MLP neurons of a small language model. Each row is named by its layer, matrix (up: input weights) and neuron, and shows model dimensions 112-239. Each number is 128 + 24 x the weight over its row's rms, rounded and kept within 0 to 255. Numbers have three digits each.
After each neuron's rows, "fires on" lists the tokens most often at its 100 highest values on Wikipedia text that the model never trained on. A number after a token or word is its count.

L5.up514:112120129116132113155177121134085143104129150111142156134129144155110175134138110178141091118159146150130145156139142116083104114122116155052130123128100106138122114103094127121199144101139157115148166142136071136091098115163100175092125129134145136146150113083124125127172158139175103118118151139141141139125074144144103119127152183141145135117142101119156148127112124108077108162140
fires on: "," 90

L6.up951:106093120099131117096132164137112135097161139146125120140159122131153156106174136146129098141133130102136172142171116138103113148135130141130129087105110160087109128141128109128112087070135122142101109111122116126148127139093100143125163178180114150186168148167115183109139120174113139147143128131130139121114125150112099134128144138145101138114072140142148153135132137100109163091116
fires on: "," 70, "-" 7, "En" 6, " all" 5, " of" 4

L6.up794:136130117086070159116085123148112118088112149140142132135109150108126147110088123117083157164127182137157138126112122132137148151074113114132128085142179125143128177127159169151103140129124113138153169114130164125160132113141109124105131150118108134149127146141120060165092134116138107112171140116140134114124128131129117095104132104083131161159101078150117130148158112158120146147145
fires on: " over" 24, " 18" 20, " than" 5, " nearly" 4, " almost" 4, " more" 4

L6.up89:092133132146179122132100082108137123155108161139157117165111116140144158121117132110110164099114116109132153115111115123112170106154145113131149092116146173121081127104144147132134115159155121086061129142090101137133139151173144167097133124145134114126125125143143115108137153087148173122135174134124141143161151123152147140115138164134115116130132149143099131129139115113143097132143
fires on: "L" 16, "Y" 14, " and" 9, "ta" 6, "–" 5, "-" 5

L8.up795:137132108143141114173132159117135123103158171131173137088127139112151102123137177182138111120098109137091164105084128131105104120149118149100086158125085166120126126136148077125125127087092114136111137158108093107146150136111117120127124075129094118150106120127116086094132088167104154110171095148117133134182143140112132120136130085143118109108118168168125129118076178113132108137100
fires on: "\n\n" 61, " of" 10, " Mont" 8, " that" 8

L3.up344:153175124137123119130146127093080079155091092101141153164138142114130126111124124116101137092170100114096161101123129144079168101134122115137148152137109139104117139125123123146135127127130147146124165099132128146133156126159100231155105160152074127101171128187114147141086103138108120149132119133141155124091083102147130131115114166156142124133149103100110103116086161149111085109079
fires on: "," 28, " of" 12, "al" 7, "ong" 5, "ree" 5, "ue" 5

L8.up326:073090114129153124138125121137124147101161162121167147181098143129155150128139142157118187095139147126122142187113103114123150128150135132139134124094160175074093094132113138158101145126094135103142159149115120101108112098127102122148115098146122156126140142103147168136183168103134092102122120142143124129124121101120160122131058114137143083129127105167167144115119142118117084156146
fires on: " also" 17, " and" 16, " than" 11, "," 10, " he" 10

L6.up805:092103157147146107116116156148117096143155178150138163127066142138176107116128101123120114124133107098142149139095138129109125107141143159130159116136137151112126113122146145141166135139176117106101184090122141153096166130133134145138079120161131117124107146129118068131192146138133113135090149165119134173124121085102121097151123141105099134119125102114137118149112117107108108133120
fires on: " |" 25, " and" 15, "," 14, ";" 11, " 2" 4

L6.up525:129132146116130131123121149152131138118138162162115111106132140085156126145128136139098123124095116122112156141111120141090158107117178142117116142155149117124147104185108129137101110126104155155105118154134126130085125141126099124111089124187143105181110107148109120174150119127130126180109151145084168112164124111179099112119179144142082122093103145129157114098129103148128161113103
fires on: "," 85, "si" 6

L3.up734:140137105141119173102120140128120139123145126126137142188111150084159120158078138102120103143127115094149127056115125124133113111159102136111138115130147102153120100111110140102151149139120107126149171122117144143137118146114157158066147114113145073110146149122107117125133147092141137123143132117166146123128114115151085139120144109131125134086118139156110141092117110094165104135134
fires on: "  " 56, "-" 17, "—" 11

L5.up252:118141134120132116164112161135156155060159130088161118130127142129117111148174131096141147104149091125099184106133149111133119117136116098079116160112166151127108130143158165157146119091143094129147096138137122130152114131152142096140150141110123103122125108160139067099118131165119101130156152150146137113149118102115148147135142123143117143170110143137125115175115092120081104155138
fires on: "." 32, "'" 10, " in" 6, "ing" 4, " of" 4

L3.up449:120145103141142102161125149149156146134139113135136139131119122138147119168164150126116107100172093132163159133126143133116122145145165160121080128169105121136177163090142074130153160148145100140132151120141094105124099109111118149122117131137137146156163146120141128145133123161061172080139158122115140066119152134171127131117135139170116157113118143145149110105126144155152097150093
fires on: " was" 29, " conf" 12, " is" 11, " been" 4, "AR" 4, "s" 4

L3.up850:105141121105124162131171169111163125157131117160090154149126116119118125150121120116160125129093088122117150119126116128103148140132113133128145098120130121127163136126120129166108131118120134117075134122143092108127125165140099125105134131125106140095102147119126127096127137136107153109132167119116114109131111134145097188161099116120075108165147159149160125106148172141182135153094
fires on: ";" 25, ":" 17, "—" 12, " from" 11, " Philippines" 7, " through" 6

L6.up627:131166067118154115152136098166134163083094133157094119168135147109137098114183134134122120109132129109133098123138164102166126126085131128134086100119156115153093138177117143103143155162129119126094123118087117128110137120151094115136170145124127091144105071144149140168135104141122117123180103120182124145115157136127149091103124149168112125150110112144096136123134084138103147083135
fires on: " and" 28, " that" 12, " which" 6, "|" 6, " size" 4

L3.up169:136130146115098149136102128111168144129156159133119144151087149117117153136093113190134121173110138085138090163119163115170148148094140118141111077125139155104126103075120177133147132119127089177071143082106133140115106148170128165131152165091173131140152130117122097135138116117126115152099069163147122126128160100086097186134107096087137114122105112124140116144143160123145140134146
fires on: " \"" 24, "|" 13, " |" 11, "\"" 10, " A" 7, "ł" 6

L4.up305:120094135080103118124110184136155148141124156132120151101122123111148149142108139141098127076112151104125119165123152111120097132133158139139105154120128109097145087146121134093132152090108073148098141178136151149129122129089132114117155137124090125172117156145120094128182111105146139124122120139119133114181137155140134107180150175116169133128130119156117105128104086136117138120082
fires on: " |" 77, "," 5, " the" 4

L5.up813:107126145092137132172120139105118126124112151170125110113168133125124146135121111138154155135081074128115146088139128127093114145140115119138137151123102152158147150155104109116124117148104132144121142131127102152087108105095122123160190129166148107133154170107124119170135129142097084161123130141133173110128137144130134091118160126145154142125091089137148153101108151129103129139158
fires on: " under" 24, " wide" 8, " over" 7, "si" 7, "imi" 6

L6.up593:132170143147151123130093123105130174093153111139119144100164079122134155088125122138149124136127098127109131068125102150156133076122148082149140125164112138122112119106188155175140150126087124128138134097177143120130125115140128168154165110147157097108160150111140132148188127164092125128172132129121144162132099118147129127112159150150095117087136122139118113118123171133131106095161
fires on: " of" 42, "er" 9, "us" 5, " (" 4

L6.up201:153097129127093127121132070151170102118141144145170120179138112132151108126064114136086129134148127105158122114158111155107181143148123166126119051115136113198131151129118127107110151107092162140109115125130172117120133121137139124089132154128110106114132114133128065127098120139161158141123120121142103171128138119134117139078098121141120139123127075113160121173125142133149124151150
fires on: "-" 19, " in" 18, " over" 11, "In" 7, " on" 5, ":" 5

L4.up730:096150150131129143146180112106096121114167171115158130099148131104098154134166098089124151159118140146121131127115147162069173144165115130133138133142115113112162160113123100121097073125144135132099122147114130152109096148111123113193122167154113109109089140082132110133162083137147132142132138087171140160151122122143132055145139124141114147138127153136130090154122161121120166153132
fires on: "." 29, "'" 15, "af" 12, "ct" 6, "S" 4

L6.up565:123150124119150111109125152150109124121143151099109092095169127131118122144126089152132100135122142115085162108119179145133131156150112151142103164145132172087108099125147111146152143160197119105126090156117142145136117127080101167106106098144105122125103114202156087169154098149140140146130129135154090119156145123140175138108138156111123087090117118113142129092117100120089103168117
fires on: "|" 37, " head" 12, " more" 4

L6.up57:145126146106177135110105108094117167130123090121114129148141125154112136127126160195146079105113118159151133128170114123135100098096111141131136145123112105094128132145134121144116147118128161139114102129156116106156137128117140129118093115143138162134147119105138107135123118154104107127148085140075166110170092115145131128135165149143113149117114171146155133115094131134093123104149
fires on: "," 43, " of" 21, " |" 13

L4.up225:119133111069128134122110113130150128159124125118189153116117161117165102138113118127097136121120133141142150099135181111133143174095116117102109083129114130116154046128096115136190128086110107118146140120114132100137126113126103159123105109132121168132133102136172104109129132132113140108114114117121163112138077146125118150111133101137109155137103134098119139111156196091149136082093
fires on: " to" 36, " not" 14, " at" 6, "'" 5, ":" 4

L6.up476:127131130120156126120155101099151152065103152129109135129170116153127135076127161107128130139114083163131148154111116147108104128101119157100088151147108123118131106108132129115114138127135097130100101073133124114149136181147131127127095172150110145136138130132136076113110132097115119121071122122057126128104097123124099119130140101110145123128147122170177131111157130135151164092133
fires on: " of" 29, " de" 16, "\n\n" 6, " an" 5, " |" 4

L5.up863:156178118038148144112159150145112117119116116115128112144159119149118122114128119155154146143148111113122127092160131153102131114117089135084133116154121117112163109104155149122139175091102101147144150166102112141102166122132092126096139104154103108152142145150153117121122139155148121125156110146116156123153112172151076167125139093079125106123072126092153153082140162142106151115107
fires on: "," 68, " to" 11

L6.up938:111104135154126137144120144111152126116114151121143131082176121144077157129131134149154117143097165128159123137169147172130131127109118116177110168089146153093096132125067149146109111134110128107085104130107129147119111125131151168137144111100146127128126156152161106136164118135114138161083124146132141129120127130132128075126149154110084143113083135118170115155053134141079150142136
fires on: "," 20, " pre" 18, "  " 17, " Council" 8, "|" 5, " Ad" 5

L6.up771:130149088067106106142058106103147118128142156155158121152146114105104135100103129113149189125131105121118116125128135137117167131125158128139157131127153101146147117123134142109104153152095096141122153112107141125113099161186150143130138116117109087098130130155115112138042143105162125105116110145159107113127103155129117100078110118132167078107132148168091129126132139149147117132133
fires on: " on" 24, " in" 16, " age" 7, " July" 5, "'" 5, " a" 5

L8.up886:159142100139126101106109114125210126118123121145149170074159119116096107121170136123121098127173124146109153106104118159146128105125106124121112113102118129145151115143152102118159153127102098172080134119149091172128112133122091127129154145137097161144172117125138123140083133145125110095161113150090150130127151163119126152153106069109070077125084096176123146085135153110156113153130
fires on: "\n\n" 99

L6.up231:151113142103168111105182158156093155167150168135156143130131147125115083141160159126153105137129137168127146112081133132093134119132135168136123098150170141123112072119083099102111113142172170092112144130108132139116132084088117133106148120144133141136103122112130124138156156165153162126130136087127113139130114133122117148142087109145140145121110123102116111108107154129125136108099
fires on: "," 54, " and" 5, " most" 4, " as" 4

L5.up68:118134143095154155145114148111087141168108082124146146128136111148144114129113181114095112133176191099141140117159140146148141150129128134085136121104110113171140120131069163134097100126119124141124132184114135116127170109111131125087155125116128153149067084121101117119110104136098140108126141129130147115091106151086111132127149103138124147117125178113130155140151121126147131184121
fires on: " and" 36, " their" 14, " Their" 5

L6.up893:140143129111175113144122114112140134140128118113099136081170078134113128145127106163160167155111141147140128093123127131132147157130064153143114135169122172136094136126129097146158122103157123132107137115115129075154124142167102135144121149171133114111096132156171133131155124140114123141142094165116129102173133102112116109159142119092138208111120114157141092120103136120106101166110
fires on: "," 27, " of" 18, " the" 12, " tre" 6, " more" 4

L6.up176:126133136113128127121149126097072176142111124119119178167077145139128121152151168144106151126129135099117151134098124132126112103111089193137101134116092131116131125138129140131129120105147147123083075141079118123136155108152135129134118111085098105115127177128154099096097130152139151139133142178164163097160151106111094150153096100066133102105148161156117140101146175100164133132134
fires on: " most" 19, " |" 13, " as" 12, " more" 11, " un" 6, "y" 5

L3.up161:166156098153145132134147124112107120123116162112151137145140133070128140147118115079114130100111144132113115139145125151047161101146129116110169130128159130135110118142121105107121074143136137123134108178131136092106083151167139136110161190155083098143075149147168143121096155097121147144132110107146140133132131161114106103136114128118131176169095159080114130131130140197135137145162
fires on: "." 73, "-" 7, "'" 4

L5.up984:151146118093105112119120159073134142130158108080120106139147081124124121155105160140107125125143141150119182134112106150109115149127076130156119151126116134102115105122112112124118113108146124115109132136090108112144170132142125123130131136195138151123146104111131152069160151119127146134108133107074171120138143114140108130172117077152148162128150071123135110110136092182097126171116
fires on: " other" 23, " the" 18, " all" 6, "-" 5, "w" 5

L5.up534:142136147099107168145128160111091149147108120142143102150092128112118118112111114160119089133137159074152107115152106134147138111110089150163101081113129146126122111107128103122094124109137109160084142158118099119097141129138122100120189152126128088152071180092144099133124104102119131160158142131128130098087121157108147123119163137145135155109155147131094155151095163146120168118146
fires on: " and" 42, "-" 14, " with" 6, " part" 5, " up" 4

L5.up737:105105106191120119158148102149131107139095118171134108127105139118119116094106115113090113132129120077128127146117182166104144174138126118134106134150166101150120163091098109124109169174103110145136165141157136133112165097147089104168139114131133087118159123134150128146194133108105110106119100093142146124093135130129105163164075119135138138148131149079153141139112169125123119163124
fires on: "." 39, " (" 8, "lu" 5, "ib" 5, ";" 5

L8.up749:162120091167107130086132122143121144136128129141167092162118115114141145157127125165149133147143123135098155097118157141145092126181150099157110144127147141124149144119114100142147172137103089120137116128157138099110092164137125138107137104103133108156127108078119111126103120136149076172137138118119133116153139162119104160133095105134089119135123067130101129110131132145088118181106
fires on: "=" 80, "c" 5

L3.up585:188091106125124167090120091120145093132166159183110135160101161077141161129118161099120118153164169110165123126124123128136139127148113150117099122164191114129112104157051140089121151110139111133110104097091114134137142097163147130100172134121139108128110163102142110117158141133109155139121117114170101123146100118132162137126134135116080146144131136138133158108151124092108082131139
fires on: " |" 71, ";" 14, "  " 5

L3.up618:167119117179170138146149130103069131100110130123168131074092111081110138127113099089105132131119126139119113132118173101115120124150136161192145127175136111125135089156137096113118113142111115172114121146161161126095139107132140124126117131147087114148115145131123121131140105125129164133128126116126157129162119080101117109136105151164144189136106127116089109168092117145117157166150
fires on: "." 96

L5.up941:124149138131119135166120134081134114121122120114188132132069123097057126146146123152114116117155173123117107126174103129131136130154099134146132138119115153111129104091128128110117116141128125124141119142081166147094167080103138150112114131151132126140121157153127130113125116133164129158148129106183146115152097109124138122111160121130145148150105164086078131125105133152122155165166
fires on: "." 62

L6.up325:126094133123144125113134116136124150083131134142093161108138131091118161138142101148129109103113093131163134148125061172116113119142153117127135161141163133102138119150092158121085166089115172133104088116150075131107148132162150098116129136130066145150130117158158120139167120131115093138157114104120139115157135162127130117157134107118109116104127172174147118105146103135137108103129
fires on: " and" 23, "," 18, "." 16, " or" 13, " |" 11, "-" 4

L5.up667:107112144112094145157178153136138156125120168123107120131141089137136109107164128177121147108156138175142136124140118106108120151187119126100135124124144162131108120147043158141172146112143136120139148151153127099105158122168120178127085155175114138154127073149125124141163089123190122126143101096103146116097147147145116146106130147094160194110118142102137146099116148134118124146136
fires on: "," 94

L8.up292:125158148118192149197121119148160122146109156149150112133164094111114145114100103082158146126105155104131168108134117139142129147144116104107151123146132057166112105126141093202106116127098127140123099107079102143112144083118144139109132137091134127129141113127078108132121131103101131144180152144127126113158134142112113106131119118144137098161102139111090156092122149184132095157070
fires on: " The" 21, "." 20, " the" 16, " and" 9, "\n" 9, "'" 7

L8.up1:154105134112172121151116164072154085067091149173125107107146146104111166131110104145106093133144104150136158084117156107132147118110095137198124134122163119156115141137091129106109112108117143132139127108136134139111156139147154159105114113104086112098162156130123134123129130106097134178145154146099090094129109142140144156124137094135112084115131133117124111110167125094165114150122
fires on: "-" 35, " \"" 26, " '" 12, "/" 5, "\n\n" 4

L8.up532:147188180076148135120107148133109176099135160136125136160109094117108104119160116161131119098143138133097092133114107095111115075107122179138147144152106116155138126145141110128121168125099123161103133132125140142093121142109124113164170114153156106125127100139132096161163115147119114127117133151146158121172129142081115133155181109117089139145119174128118133119121104159154125141046
fires on: "," 37, " and" 27, " the" 13, " of" 7

L6.up835:131140177127128120123095112169145139111157126153142115110147135117127132123168115125151096124133137096095147110136159118136101125140146148131095114099120131135100115133113131108132112117126104194104143158150114153087089104113098124101159067137104165219160121124116118151156164101110122129097129137107141134072120105087138124105124094176109141130127126135125180126056115100151122105137
fires on: "," 42, " where" 13, "ly" 6, " Un" 5, " Although" 4

L4.up968:156145125188109131115158115128129104146077208126101164113120097104192096142095126138143113129113151100116181160161096108129110143124082085164144147086108093165142129119158117132100129167129083156129150148129134125126107116151135173122109099118117096165093157103109146117151120138097134131168166106154128136137097118111117123203130120177134152112079124109143128153108130139122138108087
fires on: "=" 26, "'" 8, "-" 7, "gh" 6, "si" 5, "M" 5

L5.up606:090120115153131110115124092067156152095134168126145097109167100102125104099113140092114142108149115162166127069125089094146156137127117120120098112163104132094121082185146118108132158122119115099099126148116067110124127187168153148077197103096158172145122130120128148107148148118130170104166149127127090111104123147136121105141124173119118100129141098127128105107128138113122133144117
fires on: "-" 43, " and" 12, "g" 4

L8.up348:111125133141134116149096124165155126135125106130115150115161095173122120138132075135118132152128137118050120077106146090131126129146134141085136163102110116081142133125065133150100127124133130166118129131120068141129111138118105147139112105116125102123125109120132115129141167130135121142131141167114110112119144166138186117170184132090104129116082137114150114090108118148103133108079
fires on: " the" 25, " a" 18, "," 18, "ed" 6

L8.up835:146098142114090118117157109098105140105123136094087150089158113127164133154121079130162099165189138101114098144113117117134084119138122134120120151122140139159149179119092167131164163125115114111120112165111124147119137094124103129146130111141109145118147134128124132148146144108093096121116130161101134106156125086144106156134102124124127113152145123120177169128146115094094118191114
fires on: "=" 24, " in" 18, "|" 10, " of" 8, " the" 5, " |" 5

L5.up946:126150166105163124145164147121141124135132086102162153127156100176125151131142095149136075134155117143157131123153135149066104083119135177122123123130142101125144092129119112150121141091080114123110128125125091134109078112104154128129122155162134101129154146104076152163108136145102101071105106123059108152094149157150158131132116124095087085113120113133140102119140173148146120151143
fires on: "s" 20, " of" 14, "ons" 7, " others" 5, " is" 5, " are" 4

L8.up571:165128113124131182064131139083117093093132124148137112115126148130156146183132103136113111105116110108138131133150156101118124119143124110127111142118157156098117142116124135121107175141098131114097153141147111111115174178123134140133137147139135097117133143105079115107127138115142098110152117115118156103180126130160123165110123079134150107144136153142112112103104115113138150156127
fires on: "-" 25, "," 23, ";" 13, " such" 8, "Sh" 7, "/" 6

L4.up579:128098136141157175173127136130124124129132148128154167141110103088108096098113139117166148160105163112074111138093136108116131101109094125152153100108119077143130100141129158154160112094151093158134129143113123149071127113168146155126148123138138118143113159141148159153131131154093092107165120105175158141148102125131108106149152106185129124091148111130094126153114147134132124117131
fires on: "'" 63, " of" 5, " called" 4

L5.up874:160143126121139121128138167150074134099127114177107138148131116106091144089157078153131139196128144140126124089144115094102117122121136108123129096131144119124117157174152113101172133137054171153101149115144148154137126144167136187065117118163110106120149098073107101100147150143117075119143130109113161125174120145085139090127128141129142131120121102138147121126088140097102151078156
fires on: "," 23, "ion" 22, "50" 4, "90" 4

L6.up59:126156127118137171135105140134115125113178123151136083135187129154074126134117118136121123124128108115143103138139115130116096100128137101145076122144119154165196150108137123138169159124074106092179181143108108120128148112122119180119146129149144131128107146101117063082149106100066120122101131124089112131155109105146143125115092150108123125149159123149113119127127131106100103150144
fires on: "s" 45, " =" 6

L6.up710:153095120129101183132121145157120127113080148139127122118177140177122141120202076147116093129128143129162118125123125100132153120139134071113125099129126139153164128127118092094133139106071111121130183168095108151137080102105133110130127108159134102136148156122119104127118115153088126112109141074102143173098107125140122157135111124173092144126124117160123121104087135083113141097146
fires on: "," 52, " but" 8, "s" 5

L8.up575:095172124101072144109161145098151093155106159098152132084074109114128177142097130133115103151155149124097136074128129141121155138148114125116129124128142089151109063146142122148135117159126119148129178154144120115125121153144137163123134130158108086136151095110133118163114133116131184114154149082161126153133113127134116096119128101133172107130166190122106104126064144110137162128153
fires on: " the" 34, " number" 10, " /" 9, "\n" 5, " died" 5

L5.up195:140138152134113147123103126109138147113178121130204084139169100139135130118142121153124137135191136130111144109132099130144071085087109102130115157100152143089064128149101143106167109121130159102192116066135122133108123090121112142120127119149149096146130143105161077137136059135156126142156106162154135112132120106160127096135123158107093127146118101132113073155169112131121126132130
fires on: "." 49, "'" 22, "′" 9, "," 7

L4.up641:159098074143088153128152143103123127095131108161126128098150096090133108197080138141117098108169173162147091083118113146099171103152137113149114096171160143110135128139132102110118143091110111119132139151139151141154128164125167168129079126170087156135134118139090110111108160083124120144111155105123108101128141128095166145111146117123123148120138150134140118103122116097163104141156
fires on: " \"" 75, " [" 5, "/" 5, "]" 5

L6.up31:114101131146159138093133091117171135137134133185116115135135140116146144106138147176119110113105128105139051120057155129113165116127084178165127125142109150166136106120142125091122120129098125134116148117137143152146124163106082091091155130141152133114166148111101116132138101149089159132142126167072145171167142129111082172130101132109112132110139102115127142124129145128103113137148
fires on: " |" 39, "|" 35, ";" 14, " 0" 11

L8.up432:114161090135135126109150144085159143129097130152171146129103116138120157099098131117151127165171123140105120120087113139103132090094115142155147144103128152162097124073136136154166125107150127151129130087116149119136130150137093166154131128173128112130129108152150118117157177121103088162127125129132134111120149151081182128129156142118159101110104100090148099093075154150152139098159
fires on: " \"" 22, "-" 17, " (" 9, " un" 8, "," 8, " of" 6

L5.up259:141119107108121111152149136128111147116136161131133134159124111076119148133133148124104107113171146153117130150139136158109135148168116130109113105137110111107119118122076146169185113104124146095160111107117111159126128135141085178100097163157078101090132091143167153133147132118144121102133109124166124179117097163149075101121152163141106147130083148146161091131107094110133140167118
fires on: "," 90, " Ar" 5

L3.up606:127116123164127138154156070098174141146111156107123098156142120145157124125109115123164150148146152172134073147082156142111131176123101172145141121118162131144066147129099156104130112126117161157098134104163098111126116129105080137124135124116117107094135123127127161158130163149107150129093137122111126096139142127090116115128125147075133135123155118110146201098127134122101085135118
fires on: "=" 52, "|" 31, " |" 17

L8.up718:160133136156151127142091119101130135123168128158133096148143148127167113096150137166121161137115123122138112153115129130127126127109126159120133121136147114125124147106168141148106118120091108122141102132088110134104161149135156130097092124132127121140136094150127124119099111153143097103157093143122115135050147156169138116087115126163125137137148097142109108160145163139152147132116
fires on: " in" 19, " on" 16, "In" 14, " In" 10, "-" 7

L8.up307:117109105128124136150149154139088150101128152133124138119095083134095126092170117136099169132095136123119105159135166156085118131135107147113114132126107156096094121100072117151101089098115146175092108110142146129107119123127128127108090090135121131123129137099174129123164137098154117151166089102138122102123101143102176140127157123154127121156132141119142104147158142147123119139094
fires on: "," 47, "'" 9, "na" 5, " and" 5

L5.up75:111156157148134136156182117090103160107123146120156137131091109110126130177113139114120119154106132120159118130142110132143158142147160093137142118144143143128101086123140092152060083107090139128131154148102074151076120085194062123139156183147104121106089105137104096166138144138111157129162133144179125128136143119130113115163151118133104158165153165126117137171118121171146130134123
fires on: "." 87, " |" 6, ";" 5

L8.up791:128100095129151137171147122139113110101141109156163158061150108107137151150095133126077115135128131100116109110117096106122110123115117130121134090093128126128146123112120143104136176108099125125113136116135056167114111136145111169162133152151119120138089150176174119143149149141090150133115126131135141117152101142139126147124108120108084137123095112102143127140067141112149121131134
fires on: "\n\n" 18, " as" 16, " called" 9, ":" 5, " known" 5

L8.up157:111151100121110121160143127185145126147107156138150143147141129150107165182155153131140117107094092102133149120117141097145133116104103110130101140158114117123100158104099099165126139171145127135130176155121088111119114098143111095157124133159132111141119105163139120120111142151116123138138110157112114164137178127134134123143149138098127138139131113141119116132071130127103152107116
fires on: " a" 70, " j" 7, " am" 4, "," 4

L5.up403:103142082142121153155162127189167150129101097120202150127150113128132116099164099149139051141157160127151135121086127120090067104140137143158149127155126162114181121130131163104127150121087144153130152133109107147139100162112094122143128144138133117143134127104106132111120085168120123117113145152126130103164147123091143186136144124107132141144109087132094084142129179124137130145110
fires on: "=" 84, " =" 14

L4.up966:126168092097110099098107108121124118156083085121125109139158123117109107137131137117112149129118147141104164164139126132124136118130068143131078149129099101102128080098138147130148178137124153152157111115098129124142136157127109101153146124137113151106096172109187114113098097154163131088137133094103087098140116164080153144141163094107186132105084154112148148108158124097115139122134
fires on: " =" 24, " to" 23, " that" 7, "ua" 5, " other" 5, " more" 5

L3.up353:113131138111128157121165178157107128113112122143143123146149122130144104151146118104106121146152136133128113141145114101075108143130129127110170141113108125123102159129114169176094143134114143085118168116157085112131153118139167127120114159109147121086124136128140128132167127132101117125137109139126145099135119124120112154136132090125109135131143148148129119092107164124133043103128
fires on: "." 56, "/" 11, ":" 8, "—" 7, ";" 7, "(" 4

L5.up934:083116168095094118170133159143125133118161103123161151127133135111099133111110108130111094136130140109103188120157150153138131143129132121145151117087143112117172087122094123104168105131124145138107150109105136126106154136108109131137110152109150127148102128138144164152140143125132106138126150153125098069127075101070110114178154169098150140093081120107175176104143121081138123140151
fires on: " and" 60, "," 11, " |" 9, "  " 4

L4.up199:160157128160142152140145145126133144119132130116132179088151094127129124109126169155141065142136129113121100158155131133088075090108107083088125128132157090132094101148119155121178127090142123154125129125096082110126135100127091146121176117114133105163098144166151129125161127075102135148119106117152159143159061103125116101092109110140112120121122112137128121107113121159105159114158
fires on: "ing" 47, "d" 9, "s" 7, " of" 5, " and" 4

L8.up903:097157096120108135138145134099191109118142151112149131147107133074135127144107124102129117138188115115108122136110114088115179104079135147116070147113115134104112076124156082152147155141144080164121124134160129126112140119147115146167148133098107118175113150149138112132122112107157163080144129147175143133098165162124096170147108108159088129114148134111123096202142148185141089113123
fires on: " an" 25, "-" 21, " to" 4, " Hong" 4

L5.up916:130162122111155130146104111108098101112085126149144156131111123101114129175126178130092162126066139129167130159128144166113150099096084143108103104149168127119139101113112122155130103122115164117118135103165135096095143104179087143180123120138100134156162141197143190140124119123102083142109136119117129117121136154126174082123129144139105132136141099140177137119137133142102140147096
fires on: " also" 27, " to" 10, " first" 10, " later" 9, " =" 5

L4.up316:146155147111080154161125122110092124159120127091078154146091131161140129130177123110119136113110149113105139131129132142167091137099130144143182160100116099133118120094132169117152127132098143154118138103154089138098146142162140135151134186112117122132110117131132107161144121150121092138149127187148159144145103091093089147142103083151112113144082155173171171147157091092123151125144
fires on: " only" 15, " more" 13, " this" 11, " where" 8, " most" 6, " but" 5

L8.up549:117132082163159128112134136157089134137108126197156100148108095080115129142115137128141121155116120145134131074145127104102141088117101137104127132135065108111097131126082158133104137141071141116142113108129124091111130140118162107178100138151096103115131078115132156158089125117118112145132162145130093077165129180116121128098131107123144108125101120111133159156121107128141115178118
fires on: "=" 25, "ila" 15, "g" 8, "sq" 4, " (" 4

L5.up549:139139161139113141122152150112115102153104127161180097156119104124136106121108082162088140131122154196094117106155158120109113136132156106116152133145087108153132163089110084127138130132151079128144154113101121157141138116101113137109144156119090101177103123140115127130141138151144117122141140114092132104131076122102110150130127133092113100153157133136097139162146107147166101131121
fires on: "-" 45, " most" 20, "|" 5, " Hot" 4, " author" 4

L3.up287:131115100145150126126070145127125111154125148108136127088138082082137104112139150099138123120146127143151101119116107121092151082083099144127120079175139111115148124165160143164128154169122118139139180112081170136148121136171127121144153167173104124104125150081146126115110141102125130136111158149085089131105116147109106166093089086131161167133124108156105128139131119121122141134164
fires on: "-" 40, " 18" 8, " 1" 7, " into" 5, " over" 5, " to" 5

L8.up1007:126140140103134123108116138144120146140128147150137142124171146149143126124108126101127101136114146137176145091113128134134174101150095149097099171123123101131065113134142147146128086104099136123109096103146129112115090139170123091090133137128143153146132101147144115073102149161092076133147118109143156090117101134129129180140144113114117121122119173130125092096081125145152126150097
fires on: "." 27, "," 18, "–" 11, " of" 8, "-" 8, "|" 4